Weights of a small GPT-style language model, trained from scratch on English Wikipedia.
Size: width 192, 6 heads of 32 (1 for keys and values), MLP 384 SwiGLU, vocabulary 3014, 6.41M parameters.
MLP neurons of a small language model. Each row is named by its layer, matrix (gate and up: input weights; down: output weights) and neuron, and shows model dimensions 16-111. Each number is 500 + 50 x the weight over its row's rms, rounded and kept within 0 to 999. Numbers have three digits each. A neuron's up and down rows have the sign that makes its largest values positive.
After each neuron's rows, "fires before" lists the tokens most often just after its 100 highest values on Wikipedia text that the model never trained on.

L8.gate243:452508526460413595422472566531570487509454425561476459473510543524554452552571494435521539421516455520507547536507561535443446537512585463556362450424546467470533522475463522518393508430562532528460451538442497487493598428472425428561440514543490452473448545557410484431520545508472425414
L8.up243:409480424489406508442543460600536498552521408505460426475515545478433516526453523460486435418523488535448462528512479537480445513543521506569461486453493512478549471482461480499392562453491587513495480526481452354506480492523552495472577443513568576458439599576610473543467583491490592427
L8.down243:505574403505497483414554455528571470569526421451503487482456522409436413531555474517506497510554564541499519388499427512534382510504475427523455428479427474487445472450450477481511564600441480518454503510475523482551469513536488454426546477517537482466472544524481531475474455448511460491
fires before: "\n\n", " born"

L11.gate242:503543522526510505462490482573509521576420556498442463482433514480443510432493499495482439530480445526501526429534475537476423495513489471538358484526495570451428412567497478428523484413441543525513478616490592412473483463539435563491469438453464446520459518515474499429494574434532543441
L11.up242:447551482460523551534466517465419495486418421494424505490481525457503514559457501421490510516531530532498432407497469481579428540481549465478379548526472508561621533468528505528497612597556485479478561498519492483464475474482503433552402528558501440452421552496512519479527365466501504451
L11.down242:444571497435522596487470522547477485405425544450531508514440486379362477550586552458557549488541480520529454488531495513577492567497514552470513550535503495501518544416497577509408469512486496456425511531477513460496493448521552509475409500578462403431460548515495519486467499541469390435
fires before: "\n", "\n\n"

L5.gate310:419524466480491606510499474499464465446477547481441493506608602485527536458472535509467481489433507520501587474401416452391506441517504500491454541481529562445451555483541448526501626525581472515450455461593452434454489518516471518499435602477503366410501528469369475483520510511496414551
L5.up310:521365430583407564458515481515534461585446432517521418515553499424516510581450511536496487529601524544542466534526518438461528493530493487485465515472511434595510465491458450473517503571535530593511414470535451504540472515528501498455562491504517417426410542389528586570543547554548514445
L5.down310:504537598461388509524474468565567487592492549376556453537464525497556530474530526499526480495402539535492505451490469488490550429520507455518557466480421456455488442476502445540490541548527575501434412485510474522504417530509569462445469465468451506432485554430437528533510543534462515474
fires before: " ", " an", " a", "ier"

L8.gate197:557460453511472566541576461471460447496480529434429512466461590487500556433481598483532452525469398497512509521574557471522564583477467504466390488556586466573415554448514474507524493611454416556397551469622417577519584423560482491464490527505563541496527552393404512521503545547501516571
L8.up197:554437493517446547532424637489469478494432596490486560571502507496548461551507563487466565496503584459511624462422531477458447513575443451669558576525642578524528578502464529395567449491489519531389443531486463543453501409565433473515511485533464519408511480477538488486486520493459435492
L8.down197:446479520426535533497544451549477496491569563388472578573426615466447480387516570546470528543474508527498569456503551450507511512539450568455470530519536475570536474452549486541520573607468489545569521520501351542506472461520571476385477481457537450501530545435517509464484506412523414533
fires before: "5", "6", "2", " | ", "1", "9"

L8.gate227:510464409612502456496432550498498464510497508566420517533566517519521455426516523505488476440399417441509454491508516510483465507526468462447415578477538476494575567485511473574549546541490444527455465495457481498462542458453463556488448555538548494533425498601498523427483483519479441502
L8.up227:588501401444431510515575521495448464483445487546450542471549427531559481411418429358558509466446524469524473535556562459513530480555469500442467525482413485528478474519403472477450538490529586401470441469478567498488486591520447530530562541533543519545443439466520573573485388426548415457
L8.down227:527373477562427486467480504587497512533498582453379544508618565493511476550507468494520438476414528482524530423482543552480450509637439528534498535461487526530516582482543418546571489471514470538439516395514488564518503485495519509444432524471504534574426432549450501444534449530453498485
fires before: " ", " D", " Y", " R", " Party", " L"

L8.gate372:503516526605424479494489432548493529473346544447497471480563586446537511494543453517607531510449520537502442544534446429540502536449460469552517434423498475517500526559415511492487460386487499530549473553463577524551491480467539566429477423496472428417486545465450513464468505625488511520
L8.up372:446523536598382505588434461546487503518457525446492492455462568517579468454555617505596510519514478547451456505580556473513530568412468504520459499454520475526465472571455526535502528467529487524527416539516546552494474452474495537484500475543481370461451537457503574434437500625472579484
L8.down372:442530504495443545501470485498552480492426502456449413508485514442555532573462473554510547364445548498453464437487482431552530472459517457539521513452489507519442435537435521424549449441549458426444495582583514550577466458578553500437359418438499479487504450474455480483534479519518520526
fires before: "\n", "\n\n"

L6.gate276:456549513603467505476501490585417463445517537476421446445509556475484469471559588468516472303548538463490436490478553489489473521473522417503488431460490533585496561565469464550510533467536439531451442497480482595465569525476492471464488494515492465485487502517493579516474428564478511564
L6.up276:504505558524493579510498449507449514471486505455490518402443430477447497513512499517606610567517551484490529528617515426496544521402422584513479454500561466504418564447503548543565501445472439596544533556529588493535445543484459460555479419511458467487431512524519539397424588565468401565
L6.down276:473554432469523596446453511548485483454459476386421493475492499493490499525448528511484527497537500559564494528530499459628621505484541593512497470489471493571488406573467534503476514414486484470457479623595513453557485518551502404523439345489564398452556477452488569500535472437455436507
fires before: "\n\n", "\n", "1"

L12.gate198:536434382493487576548469524526537462544534569500530486471588516536552453522512527458497511544451506534476504577550524491553428504614559543487500512471543421402500475622505498469461588458576559394488543594478571490418550462488467466490573500555453435503491532472468524507506596492493467498
L12.up198:521444508482500522529443476476394455539482507476579408511578564564571482522461514547534462450437518408480487503495517448507436540616535547426450575555443393501538435488501503506472472483510532462503547450502445445416548505484466419453583500580550431508479472467521435541511506452499403464
L12.down198:491481454482540500471436543400506518430427494622527508484527500451527508443447545564570472500530542452412547376535518442484496513518542553505438542575432540534493516472512451495518537535457534524478496460581502508568551514517480553442581438533572502530379473436503479559638517468455640502
fires before: " "

L7.gate185:493501449483499507499490457390507521459471483503448425532458527524542488522528513473501524467411558526409442520488601460543537543479484506527458509475486567440558408525528587544498544485429461450444568580412555543527442503525460430532416502565502425546476525568572613501478605501443434455
L7.up185:356449450516478478442560468401555493439440379432488524476547543530470428599584536476540531484513433665439447506608527571503452526532591566466472467528423462479592475535483485545510566546477554475404528483420518493523516478471547438471506421516509410588544550548538587496466514484495436499
L7.down185:442422458440502536488529550541532467458462466433488535512562547435440431537556494490515571520517429567574533451466441571509472427555602527530465452462426480506645566468443457458505602570487559562406564537439436494510530463482528505446580449491509503579518494431469486470438444462544503448
fires before: "\n", "\n\n", "==", "=", "Personal"

L12.gate168:461545473606408629533507488528454571473469500539414494541554475454514562417413588457586498490482530548529489437574500469513471541601504512480503522458547492496483518511559448534502504384540609332503491487519449514499533493548571492575438588475526455526429481441518436541517402486527518471
L12.up168:533574536556431477500537515440417504440560442533539508477513427446387522581463589518546600484437471578453496471484463431481442517454522570403545503514592440559515485470511525660527533497528436511478554498526446474443460510484454444476484557448530478496403526524557551380543470451535495493
L12.down168:529555427583464495532489469572469526438468485459401569488548445452488503491479542467603551481510483438553549493509598447458519484426449509477445424555601512582391505436585476498551545531516386444500494487472467452480408489488484499502501525471484481531452409411463519496522388480390540494
fires before: " "

L12.gate25:549446436528502448469372545465489556437424535520504451516525496462540500438516562390434454443550529491499560449544488539457448517546531479381412448524469424512557464538440564471505492439528448522529481512525506556512627510534455486461484467447468487465430441470554504465483624522578350427
L12.up25:483493461525531491535453474491507578413393518503577531381509564543582479563490434547482543524530536545533587610487531535532492542524407542481474473602523525487521568465537518562504469533452503444523496485536555417494565576530505588493549396423460412502426454469399442477464498524551562442
L12.down25:462499470544465571449493525533469499495529481551463426548543428460477529492586546468554593463503520418556417493522435437454464519468466518474512459545492474448514429518412546477516567499472467499495552508450476447510477549468527483599478479561498513540471467426533460518522494497446404504
fires before: " ", " in", " in ", " to", " at", " by"

L11.gate231:448481468478538482549572507568517554473458476500501458527470436603443434447496512444466490503521504466436429544512548430492555480502456593482445543481559506534429577567500381514582447505616483505435530431505461460554490514521528494494553502521513466536470497485526473428504487622500428533
L11.up231:471514466480472527620420474505540471475508500467593388460537528539379439506515476548487549573545470568443581613400432459521491533533461494510436492525513601465539546544610495422515580579492517461545414531477420450428509467562547532493578531475578454487436442455481561546438560541531484485
L11.down231:424452563521554525539515561447469500494506484545554500527423451526484482567599478483451522461499504542415437499525547405517537485450374524553465560572477561619436469423497516470506533550515501590388455550523493531571474581572504492523407427505519503555503493480500467522452381535370438532
fires before: "4", "7", "9", "1", "2", "8"

L13.gate279:442555469529422556507504536488493478425414513480500461450534531506464536462549545461544490435451495538533462518507492488576491614509431584583393459441461564587527485539555453558482562491538474503397500622566603538508469464497504485430372501513480477433533564519491484507524468445527482489
L13.up279:505493515502543486466602534493525508491466583561502479468597437447493461433489553536551489486595412493497541495471512442537394498514650500570508485536533546513509617495441472411486452551581544470547455449537559462447431393576436477563513485466513523516391581558547565492503433543545542359
L13.down279:526582506502607516521473501551419469454474462406429577502445472398455548509490593489592578463554487532472468507518496454498454511516459503500467479497482510494532553546453501536539468527518477515549540556520506503507447531476451523497432519536487473422492480562458655428517455518519492502
fires before: "\n", "\n\n"

L8.gate218:612553473489443453591506534492486502492525550483544431487508455530487528447426514378484537542444504461451477528492532427480394480544482427511496512493487518541484577544458456553517542494542501421403511439465448530461535481529476515408570506543518409488473518413543441527493537492488422537
L8.up218:525510503649467494491464540492512439586468598462523476515553446560434598500411473409530476531597521483484494544446478492539483453494573525551515550555472477630510624496438514524619487498589470524474470516445490448456551452564505504466557498485393400448472552425589480554548492499480515499
L8.down218:456421504585474459471501532499569516532483543517524566527527436564456544509545423473434472539538513505493554586467481507483504537494474567562566536494511440535496520449468446480560459496382523593589510552440506429483467500510545512480539470452459570495496511503540644559397476458411556491
fires before: "0", "000", "7", "8", "5", "3"

L6.gate159:482483406606467509509501533466457488510460515431507478549381564629554527432471525497537486548479587592557439509517555480565514588496474466472378518482519534497470538468389423528519586635546464425445488536462482532559561462529534482497528493502492491594528541424494585529560488537516465474
L6.up159:445473515609471473569532513564472492508478509530442473497481596541520570465448482474525454549469552525445533467442467438508546565468516423523540535475483480473469601564446538587497550470536425552540557625494424460489465510650471491423431454506452388429466466544573494409509465575411458590
L6.down159:483496499486509545449510463420498545446437476538507431495490449548520464568548485441459525504485450439586513488533474489575408496444499540492501479469395452500535475510574390452484501504456478397561554457527450582456554536458482481479563513521511577626593545494459478597506445458530451328
fires before: " | ", " |", "ac"

L5.gate241:431582497502474545568497574552475462481463531460472434464427546442519500479495589460527467479455494529548519475585485514531521603492484536470409552434447534536569454452493444505506534509582537460432415549560524474520559481496455528488398560495494438454538451465531619407513558495476477502
L5.up241:386579503507431581456481415606511480516531440417532430514457505453574545488560440492470500534538426528434446426537521446496445533471480544496451391455521583597462515540455532545504593493549511495492497511503612445495492586483473522466420486500560459459485553554503560462509586557377566512
L5.down241:494511477490426404491561435540542435538505437458479518541557454513577558543491499430563530503499454535488382402504455578522452533496506497486485477465514474527395524559479496479575515505503457571487482512531591510480447607496510525472405436612480433446482476576489507504461465482455567447
fires before: "\n", "\n\n"

L12.gate148:567523533482435483387527461448454454497498477430445511512509541456512502418403541568528481537411498442606514405509535586517524460571465502518421446416480452488485521546450493456417494498542513481449420509599524410463430451477428363532402582443523469535568522516441445458468385440586514532
L12.up148:469459538459405487487466459442459535533393462540410537478541574448489334539512481487457527487582553521519457462529567537454481450488514490492495622583572581418461492452569547521428509553447493451479472499441514426487616524571482559478477533522456459455459493496522483606543497515532485588
L12.down148:487454637471469415565478515384529574529479479526500426497520539458587500446478436364399503440507564563569525486560506500437570457475472539520537544515453569530450512484526498386482439484428543430492440468442495604547512435527531438564473512530501497475529504458539517534467464516560492489
fires before: " a", " an", " the", " American", " born", " "

L13.gate81:519419438529494451498533506485424470582479616449492482463461585433559594434469541462518426389505453525524564503456490511524346543572467505593438545531585520505485496575520442547444551481531528559476484513527549468494597421596494541473562577486546436455500538555451562482397499516522487455
L13.up81:573478491487500336558509616507504400513466504480601533485527480480459461564515446471458544491407640554487567454455505510518406497555578540505530602508515525516510532466507565474574443494531515468547464559492525477456560480436487489505514507494487418580382446445546564473558413510457505488
L13.down81:435482532471498516532450509537492552494512494484456374544516539488494535486489493555421504490524442398535467508547475475362408527531471492531507514604545473599457460471463440542467541412518546584472556474456503471499500545471540473468540483416510349474418588496505456571566447461384508499
fires before: " ", "ay", ": "

L7.gate288:531450444590387486472487533498498442498426513473497445505479539558559414514547554357470481476403528583546487486550576421512471494501482466541545526565496437435588532497519407512467578398583500468541448520541476464435538517543497470508542575442462359453542538466477491535477470602553571525
L7.up288:500455533568447491503525472536444455440431454435428470437553553516525459512552469468501422392480504551464461556574511438500535442501487487525558549560448496506549508487535442563476456475635412468604521459452460538427541489568528409415508530456558530531461480467495398500464439595505599437
L7.down288:452482428501483498459520508458515529422520462417492490525584516468437448447544486565485391490513490534427516514489444444385497461477479553498573553527450487531535482527543449578614425460445426500510561470434381517543463483493518473464436496423525502478561477504514452525568409474406572452
fires before: " "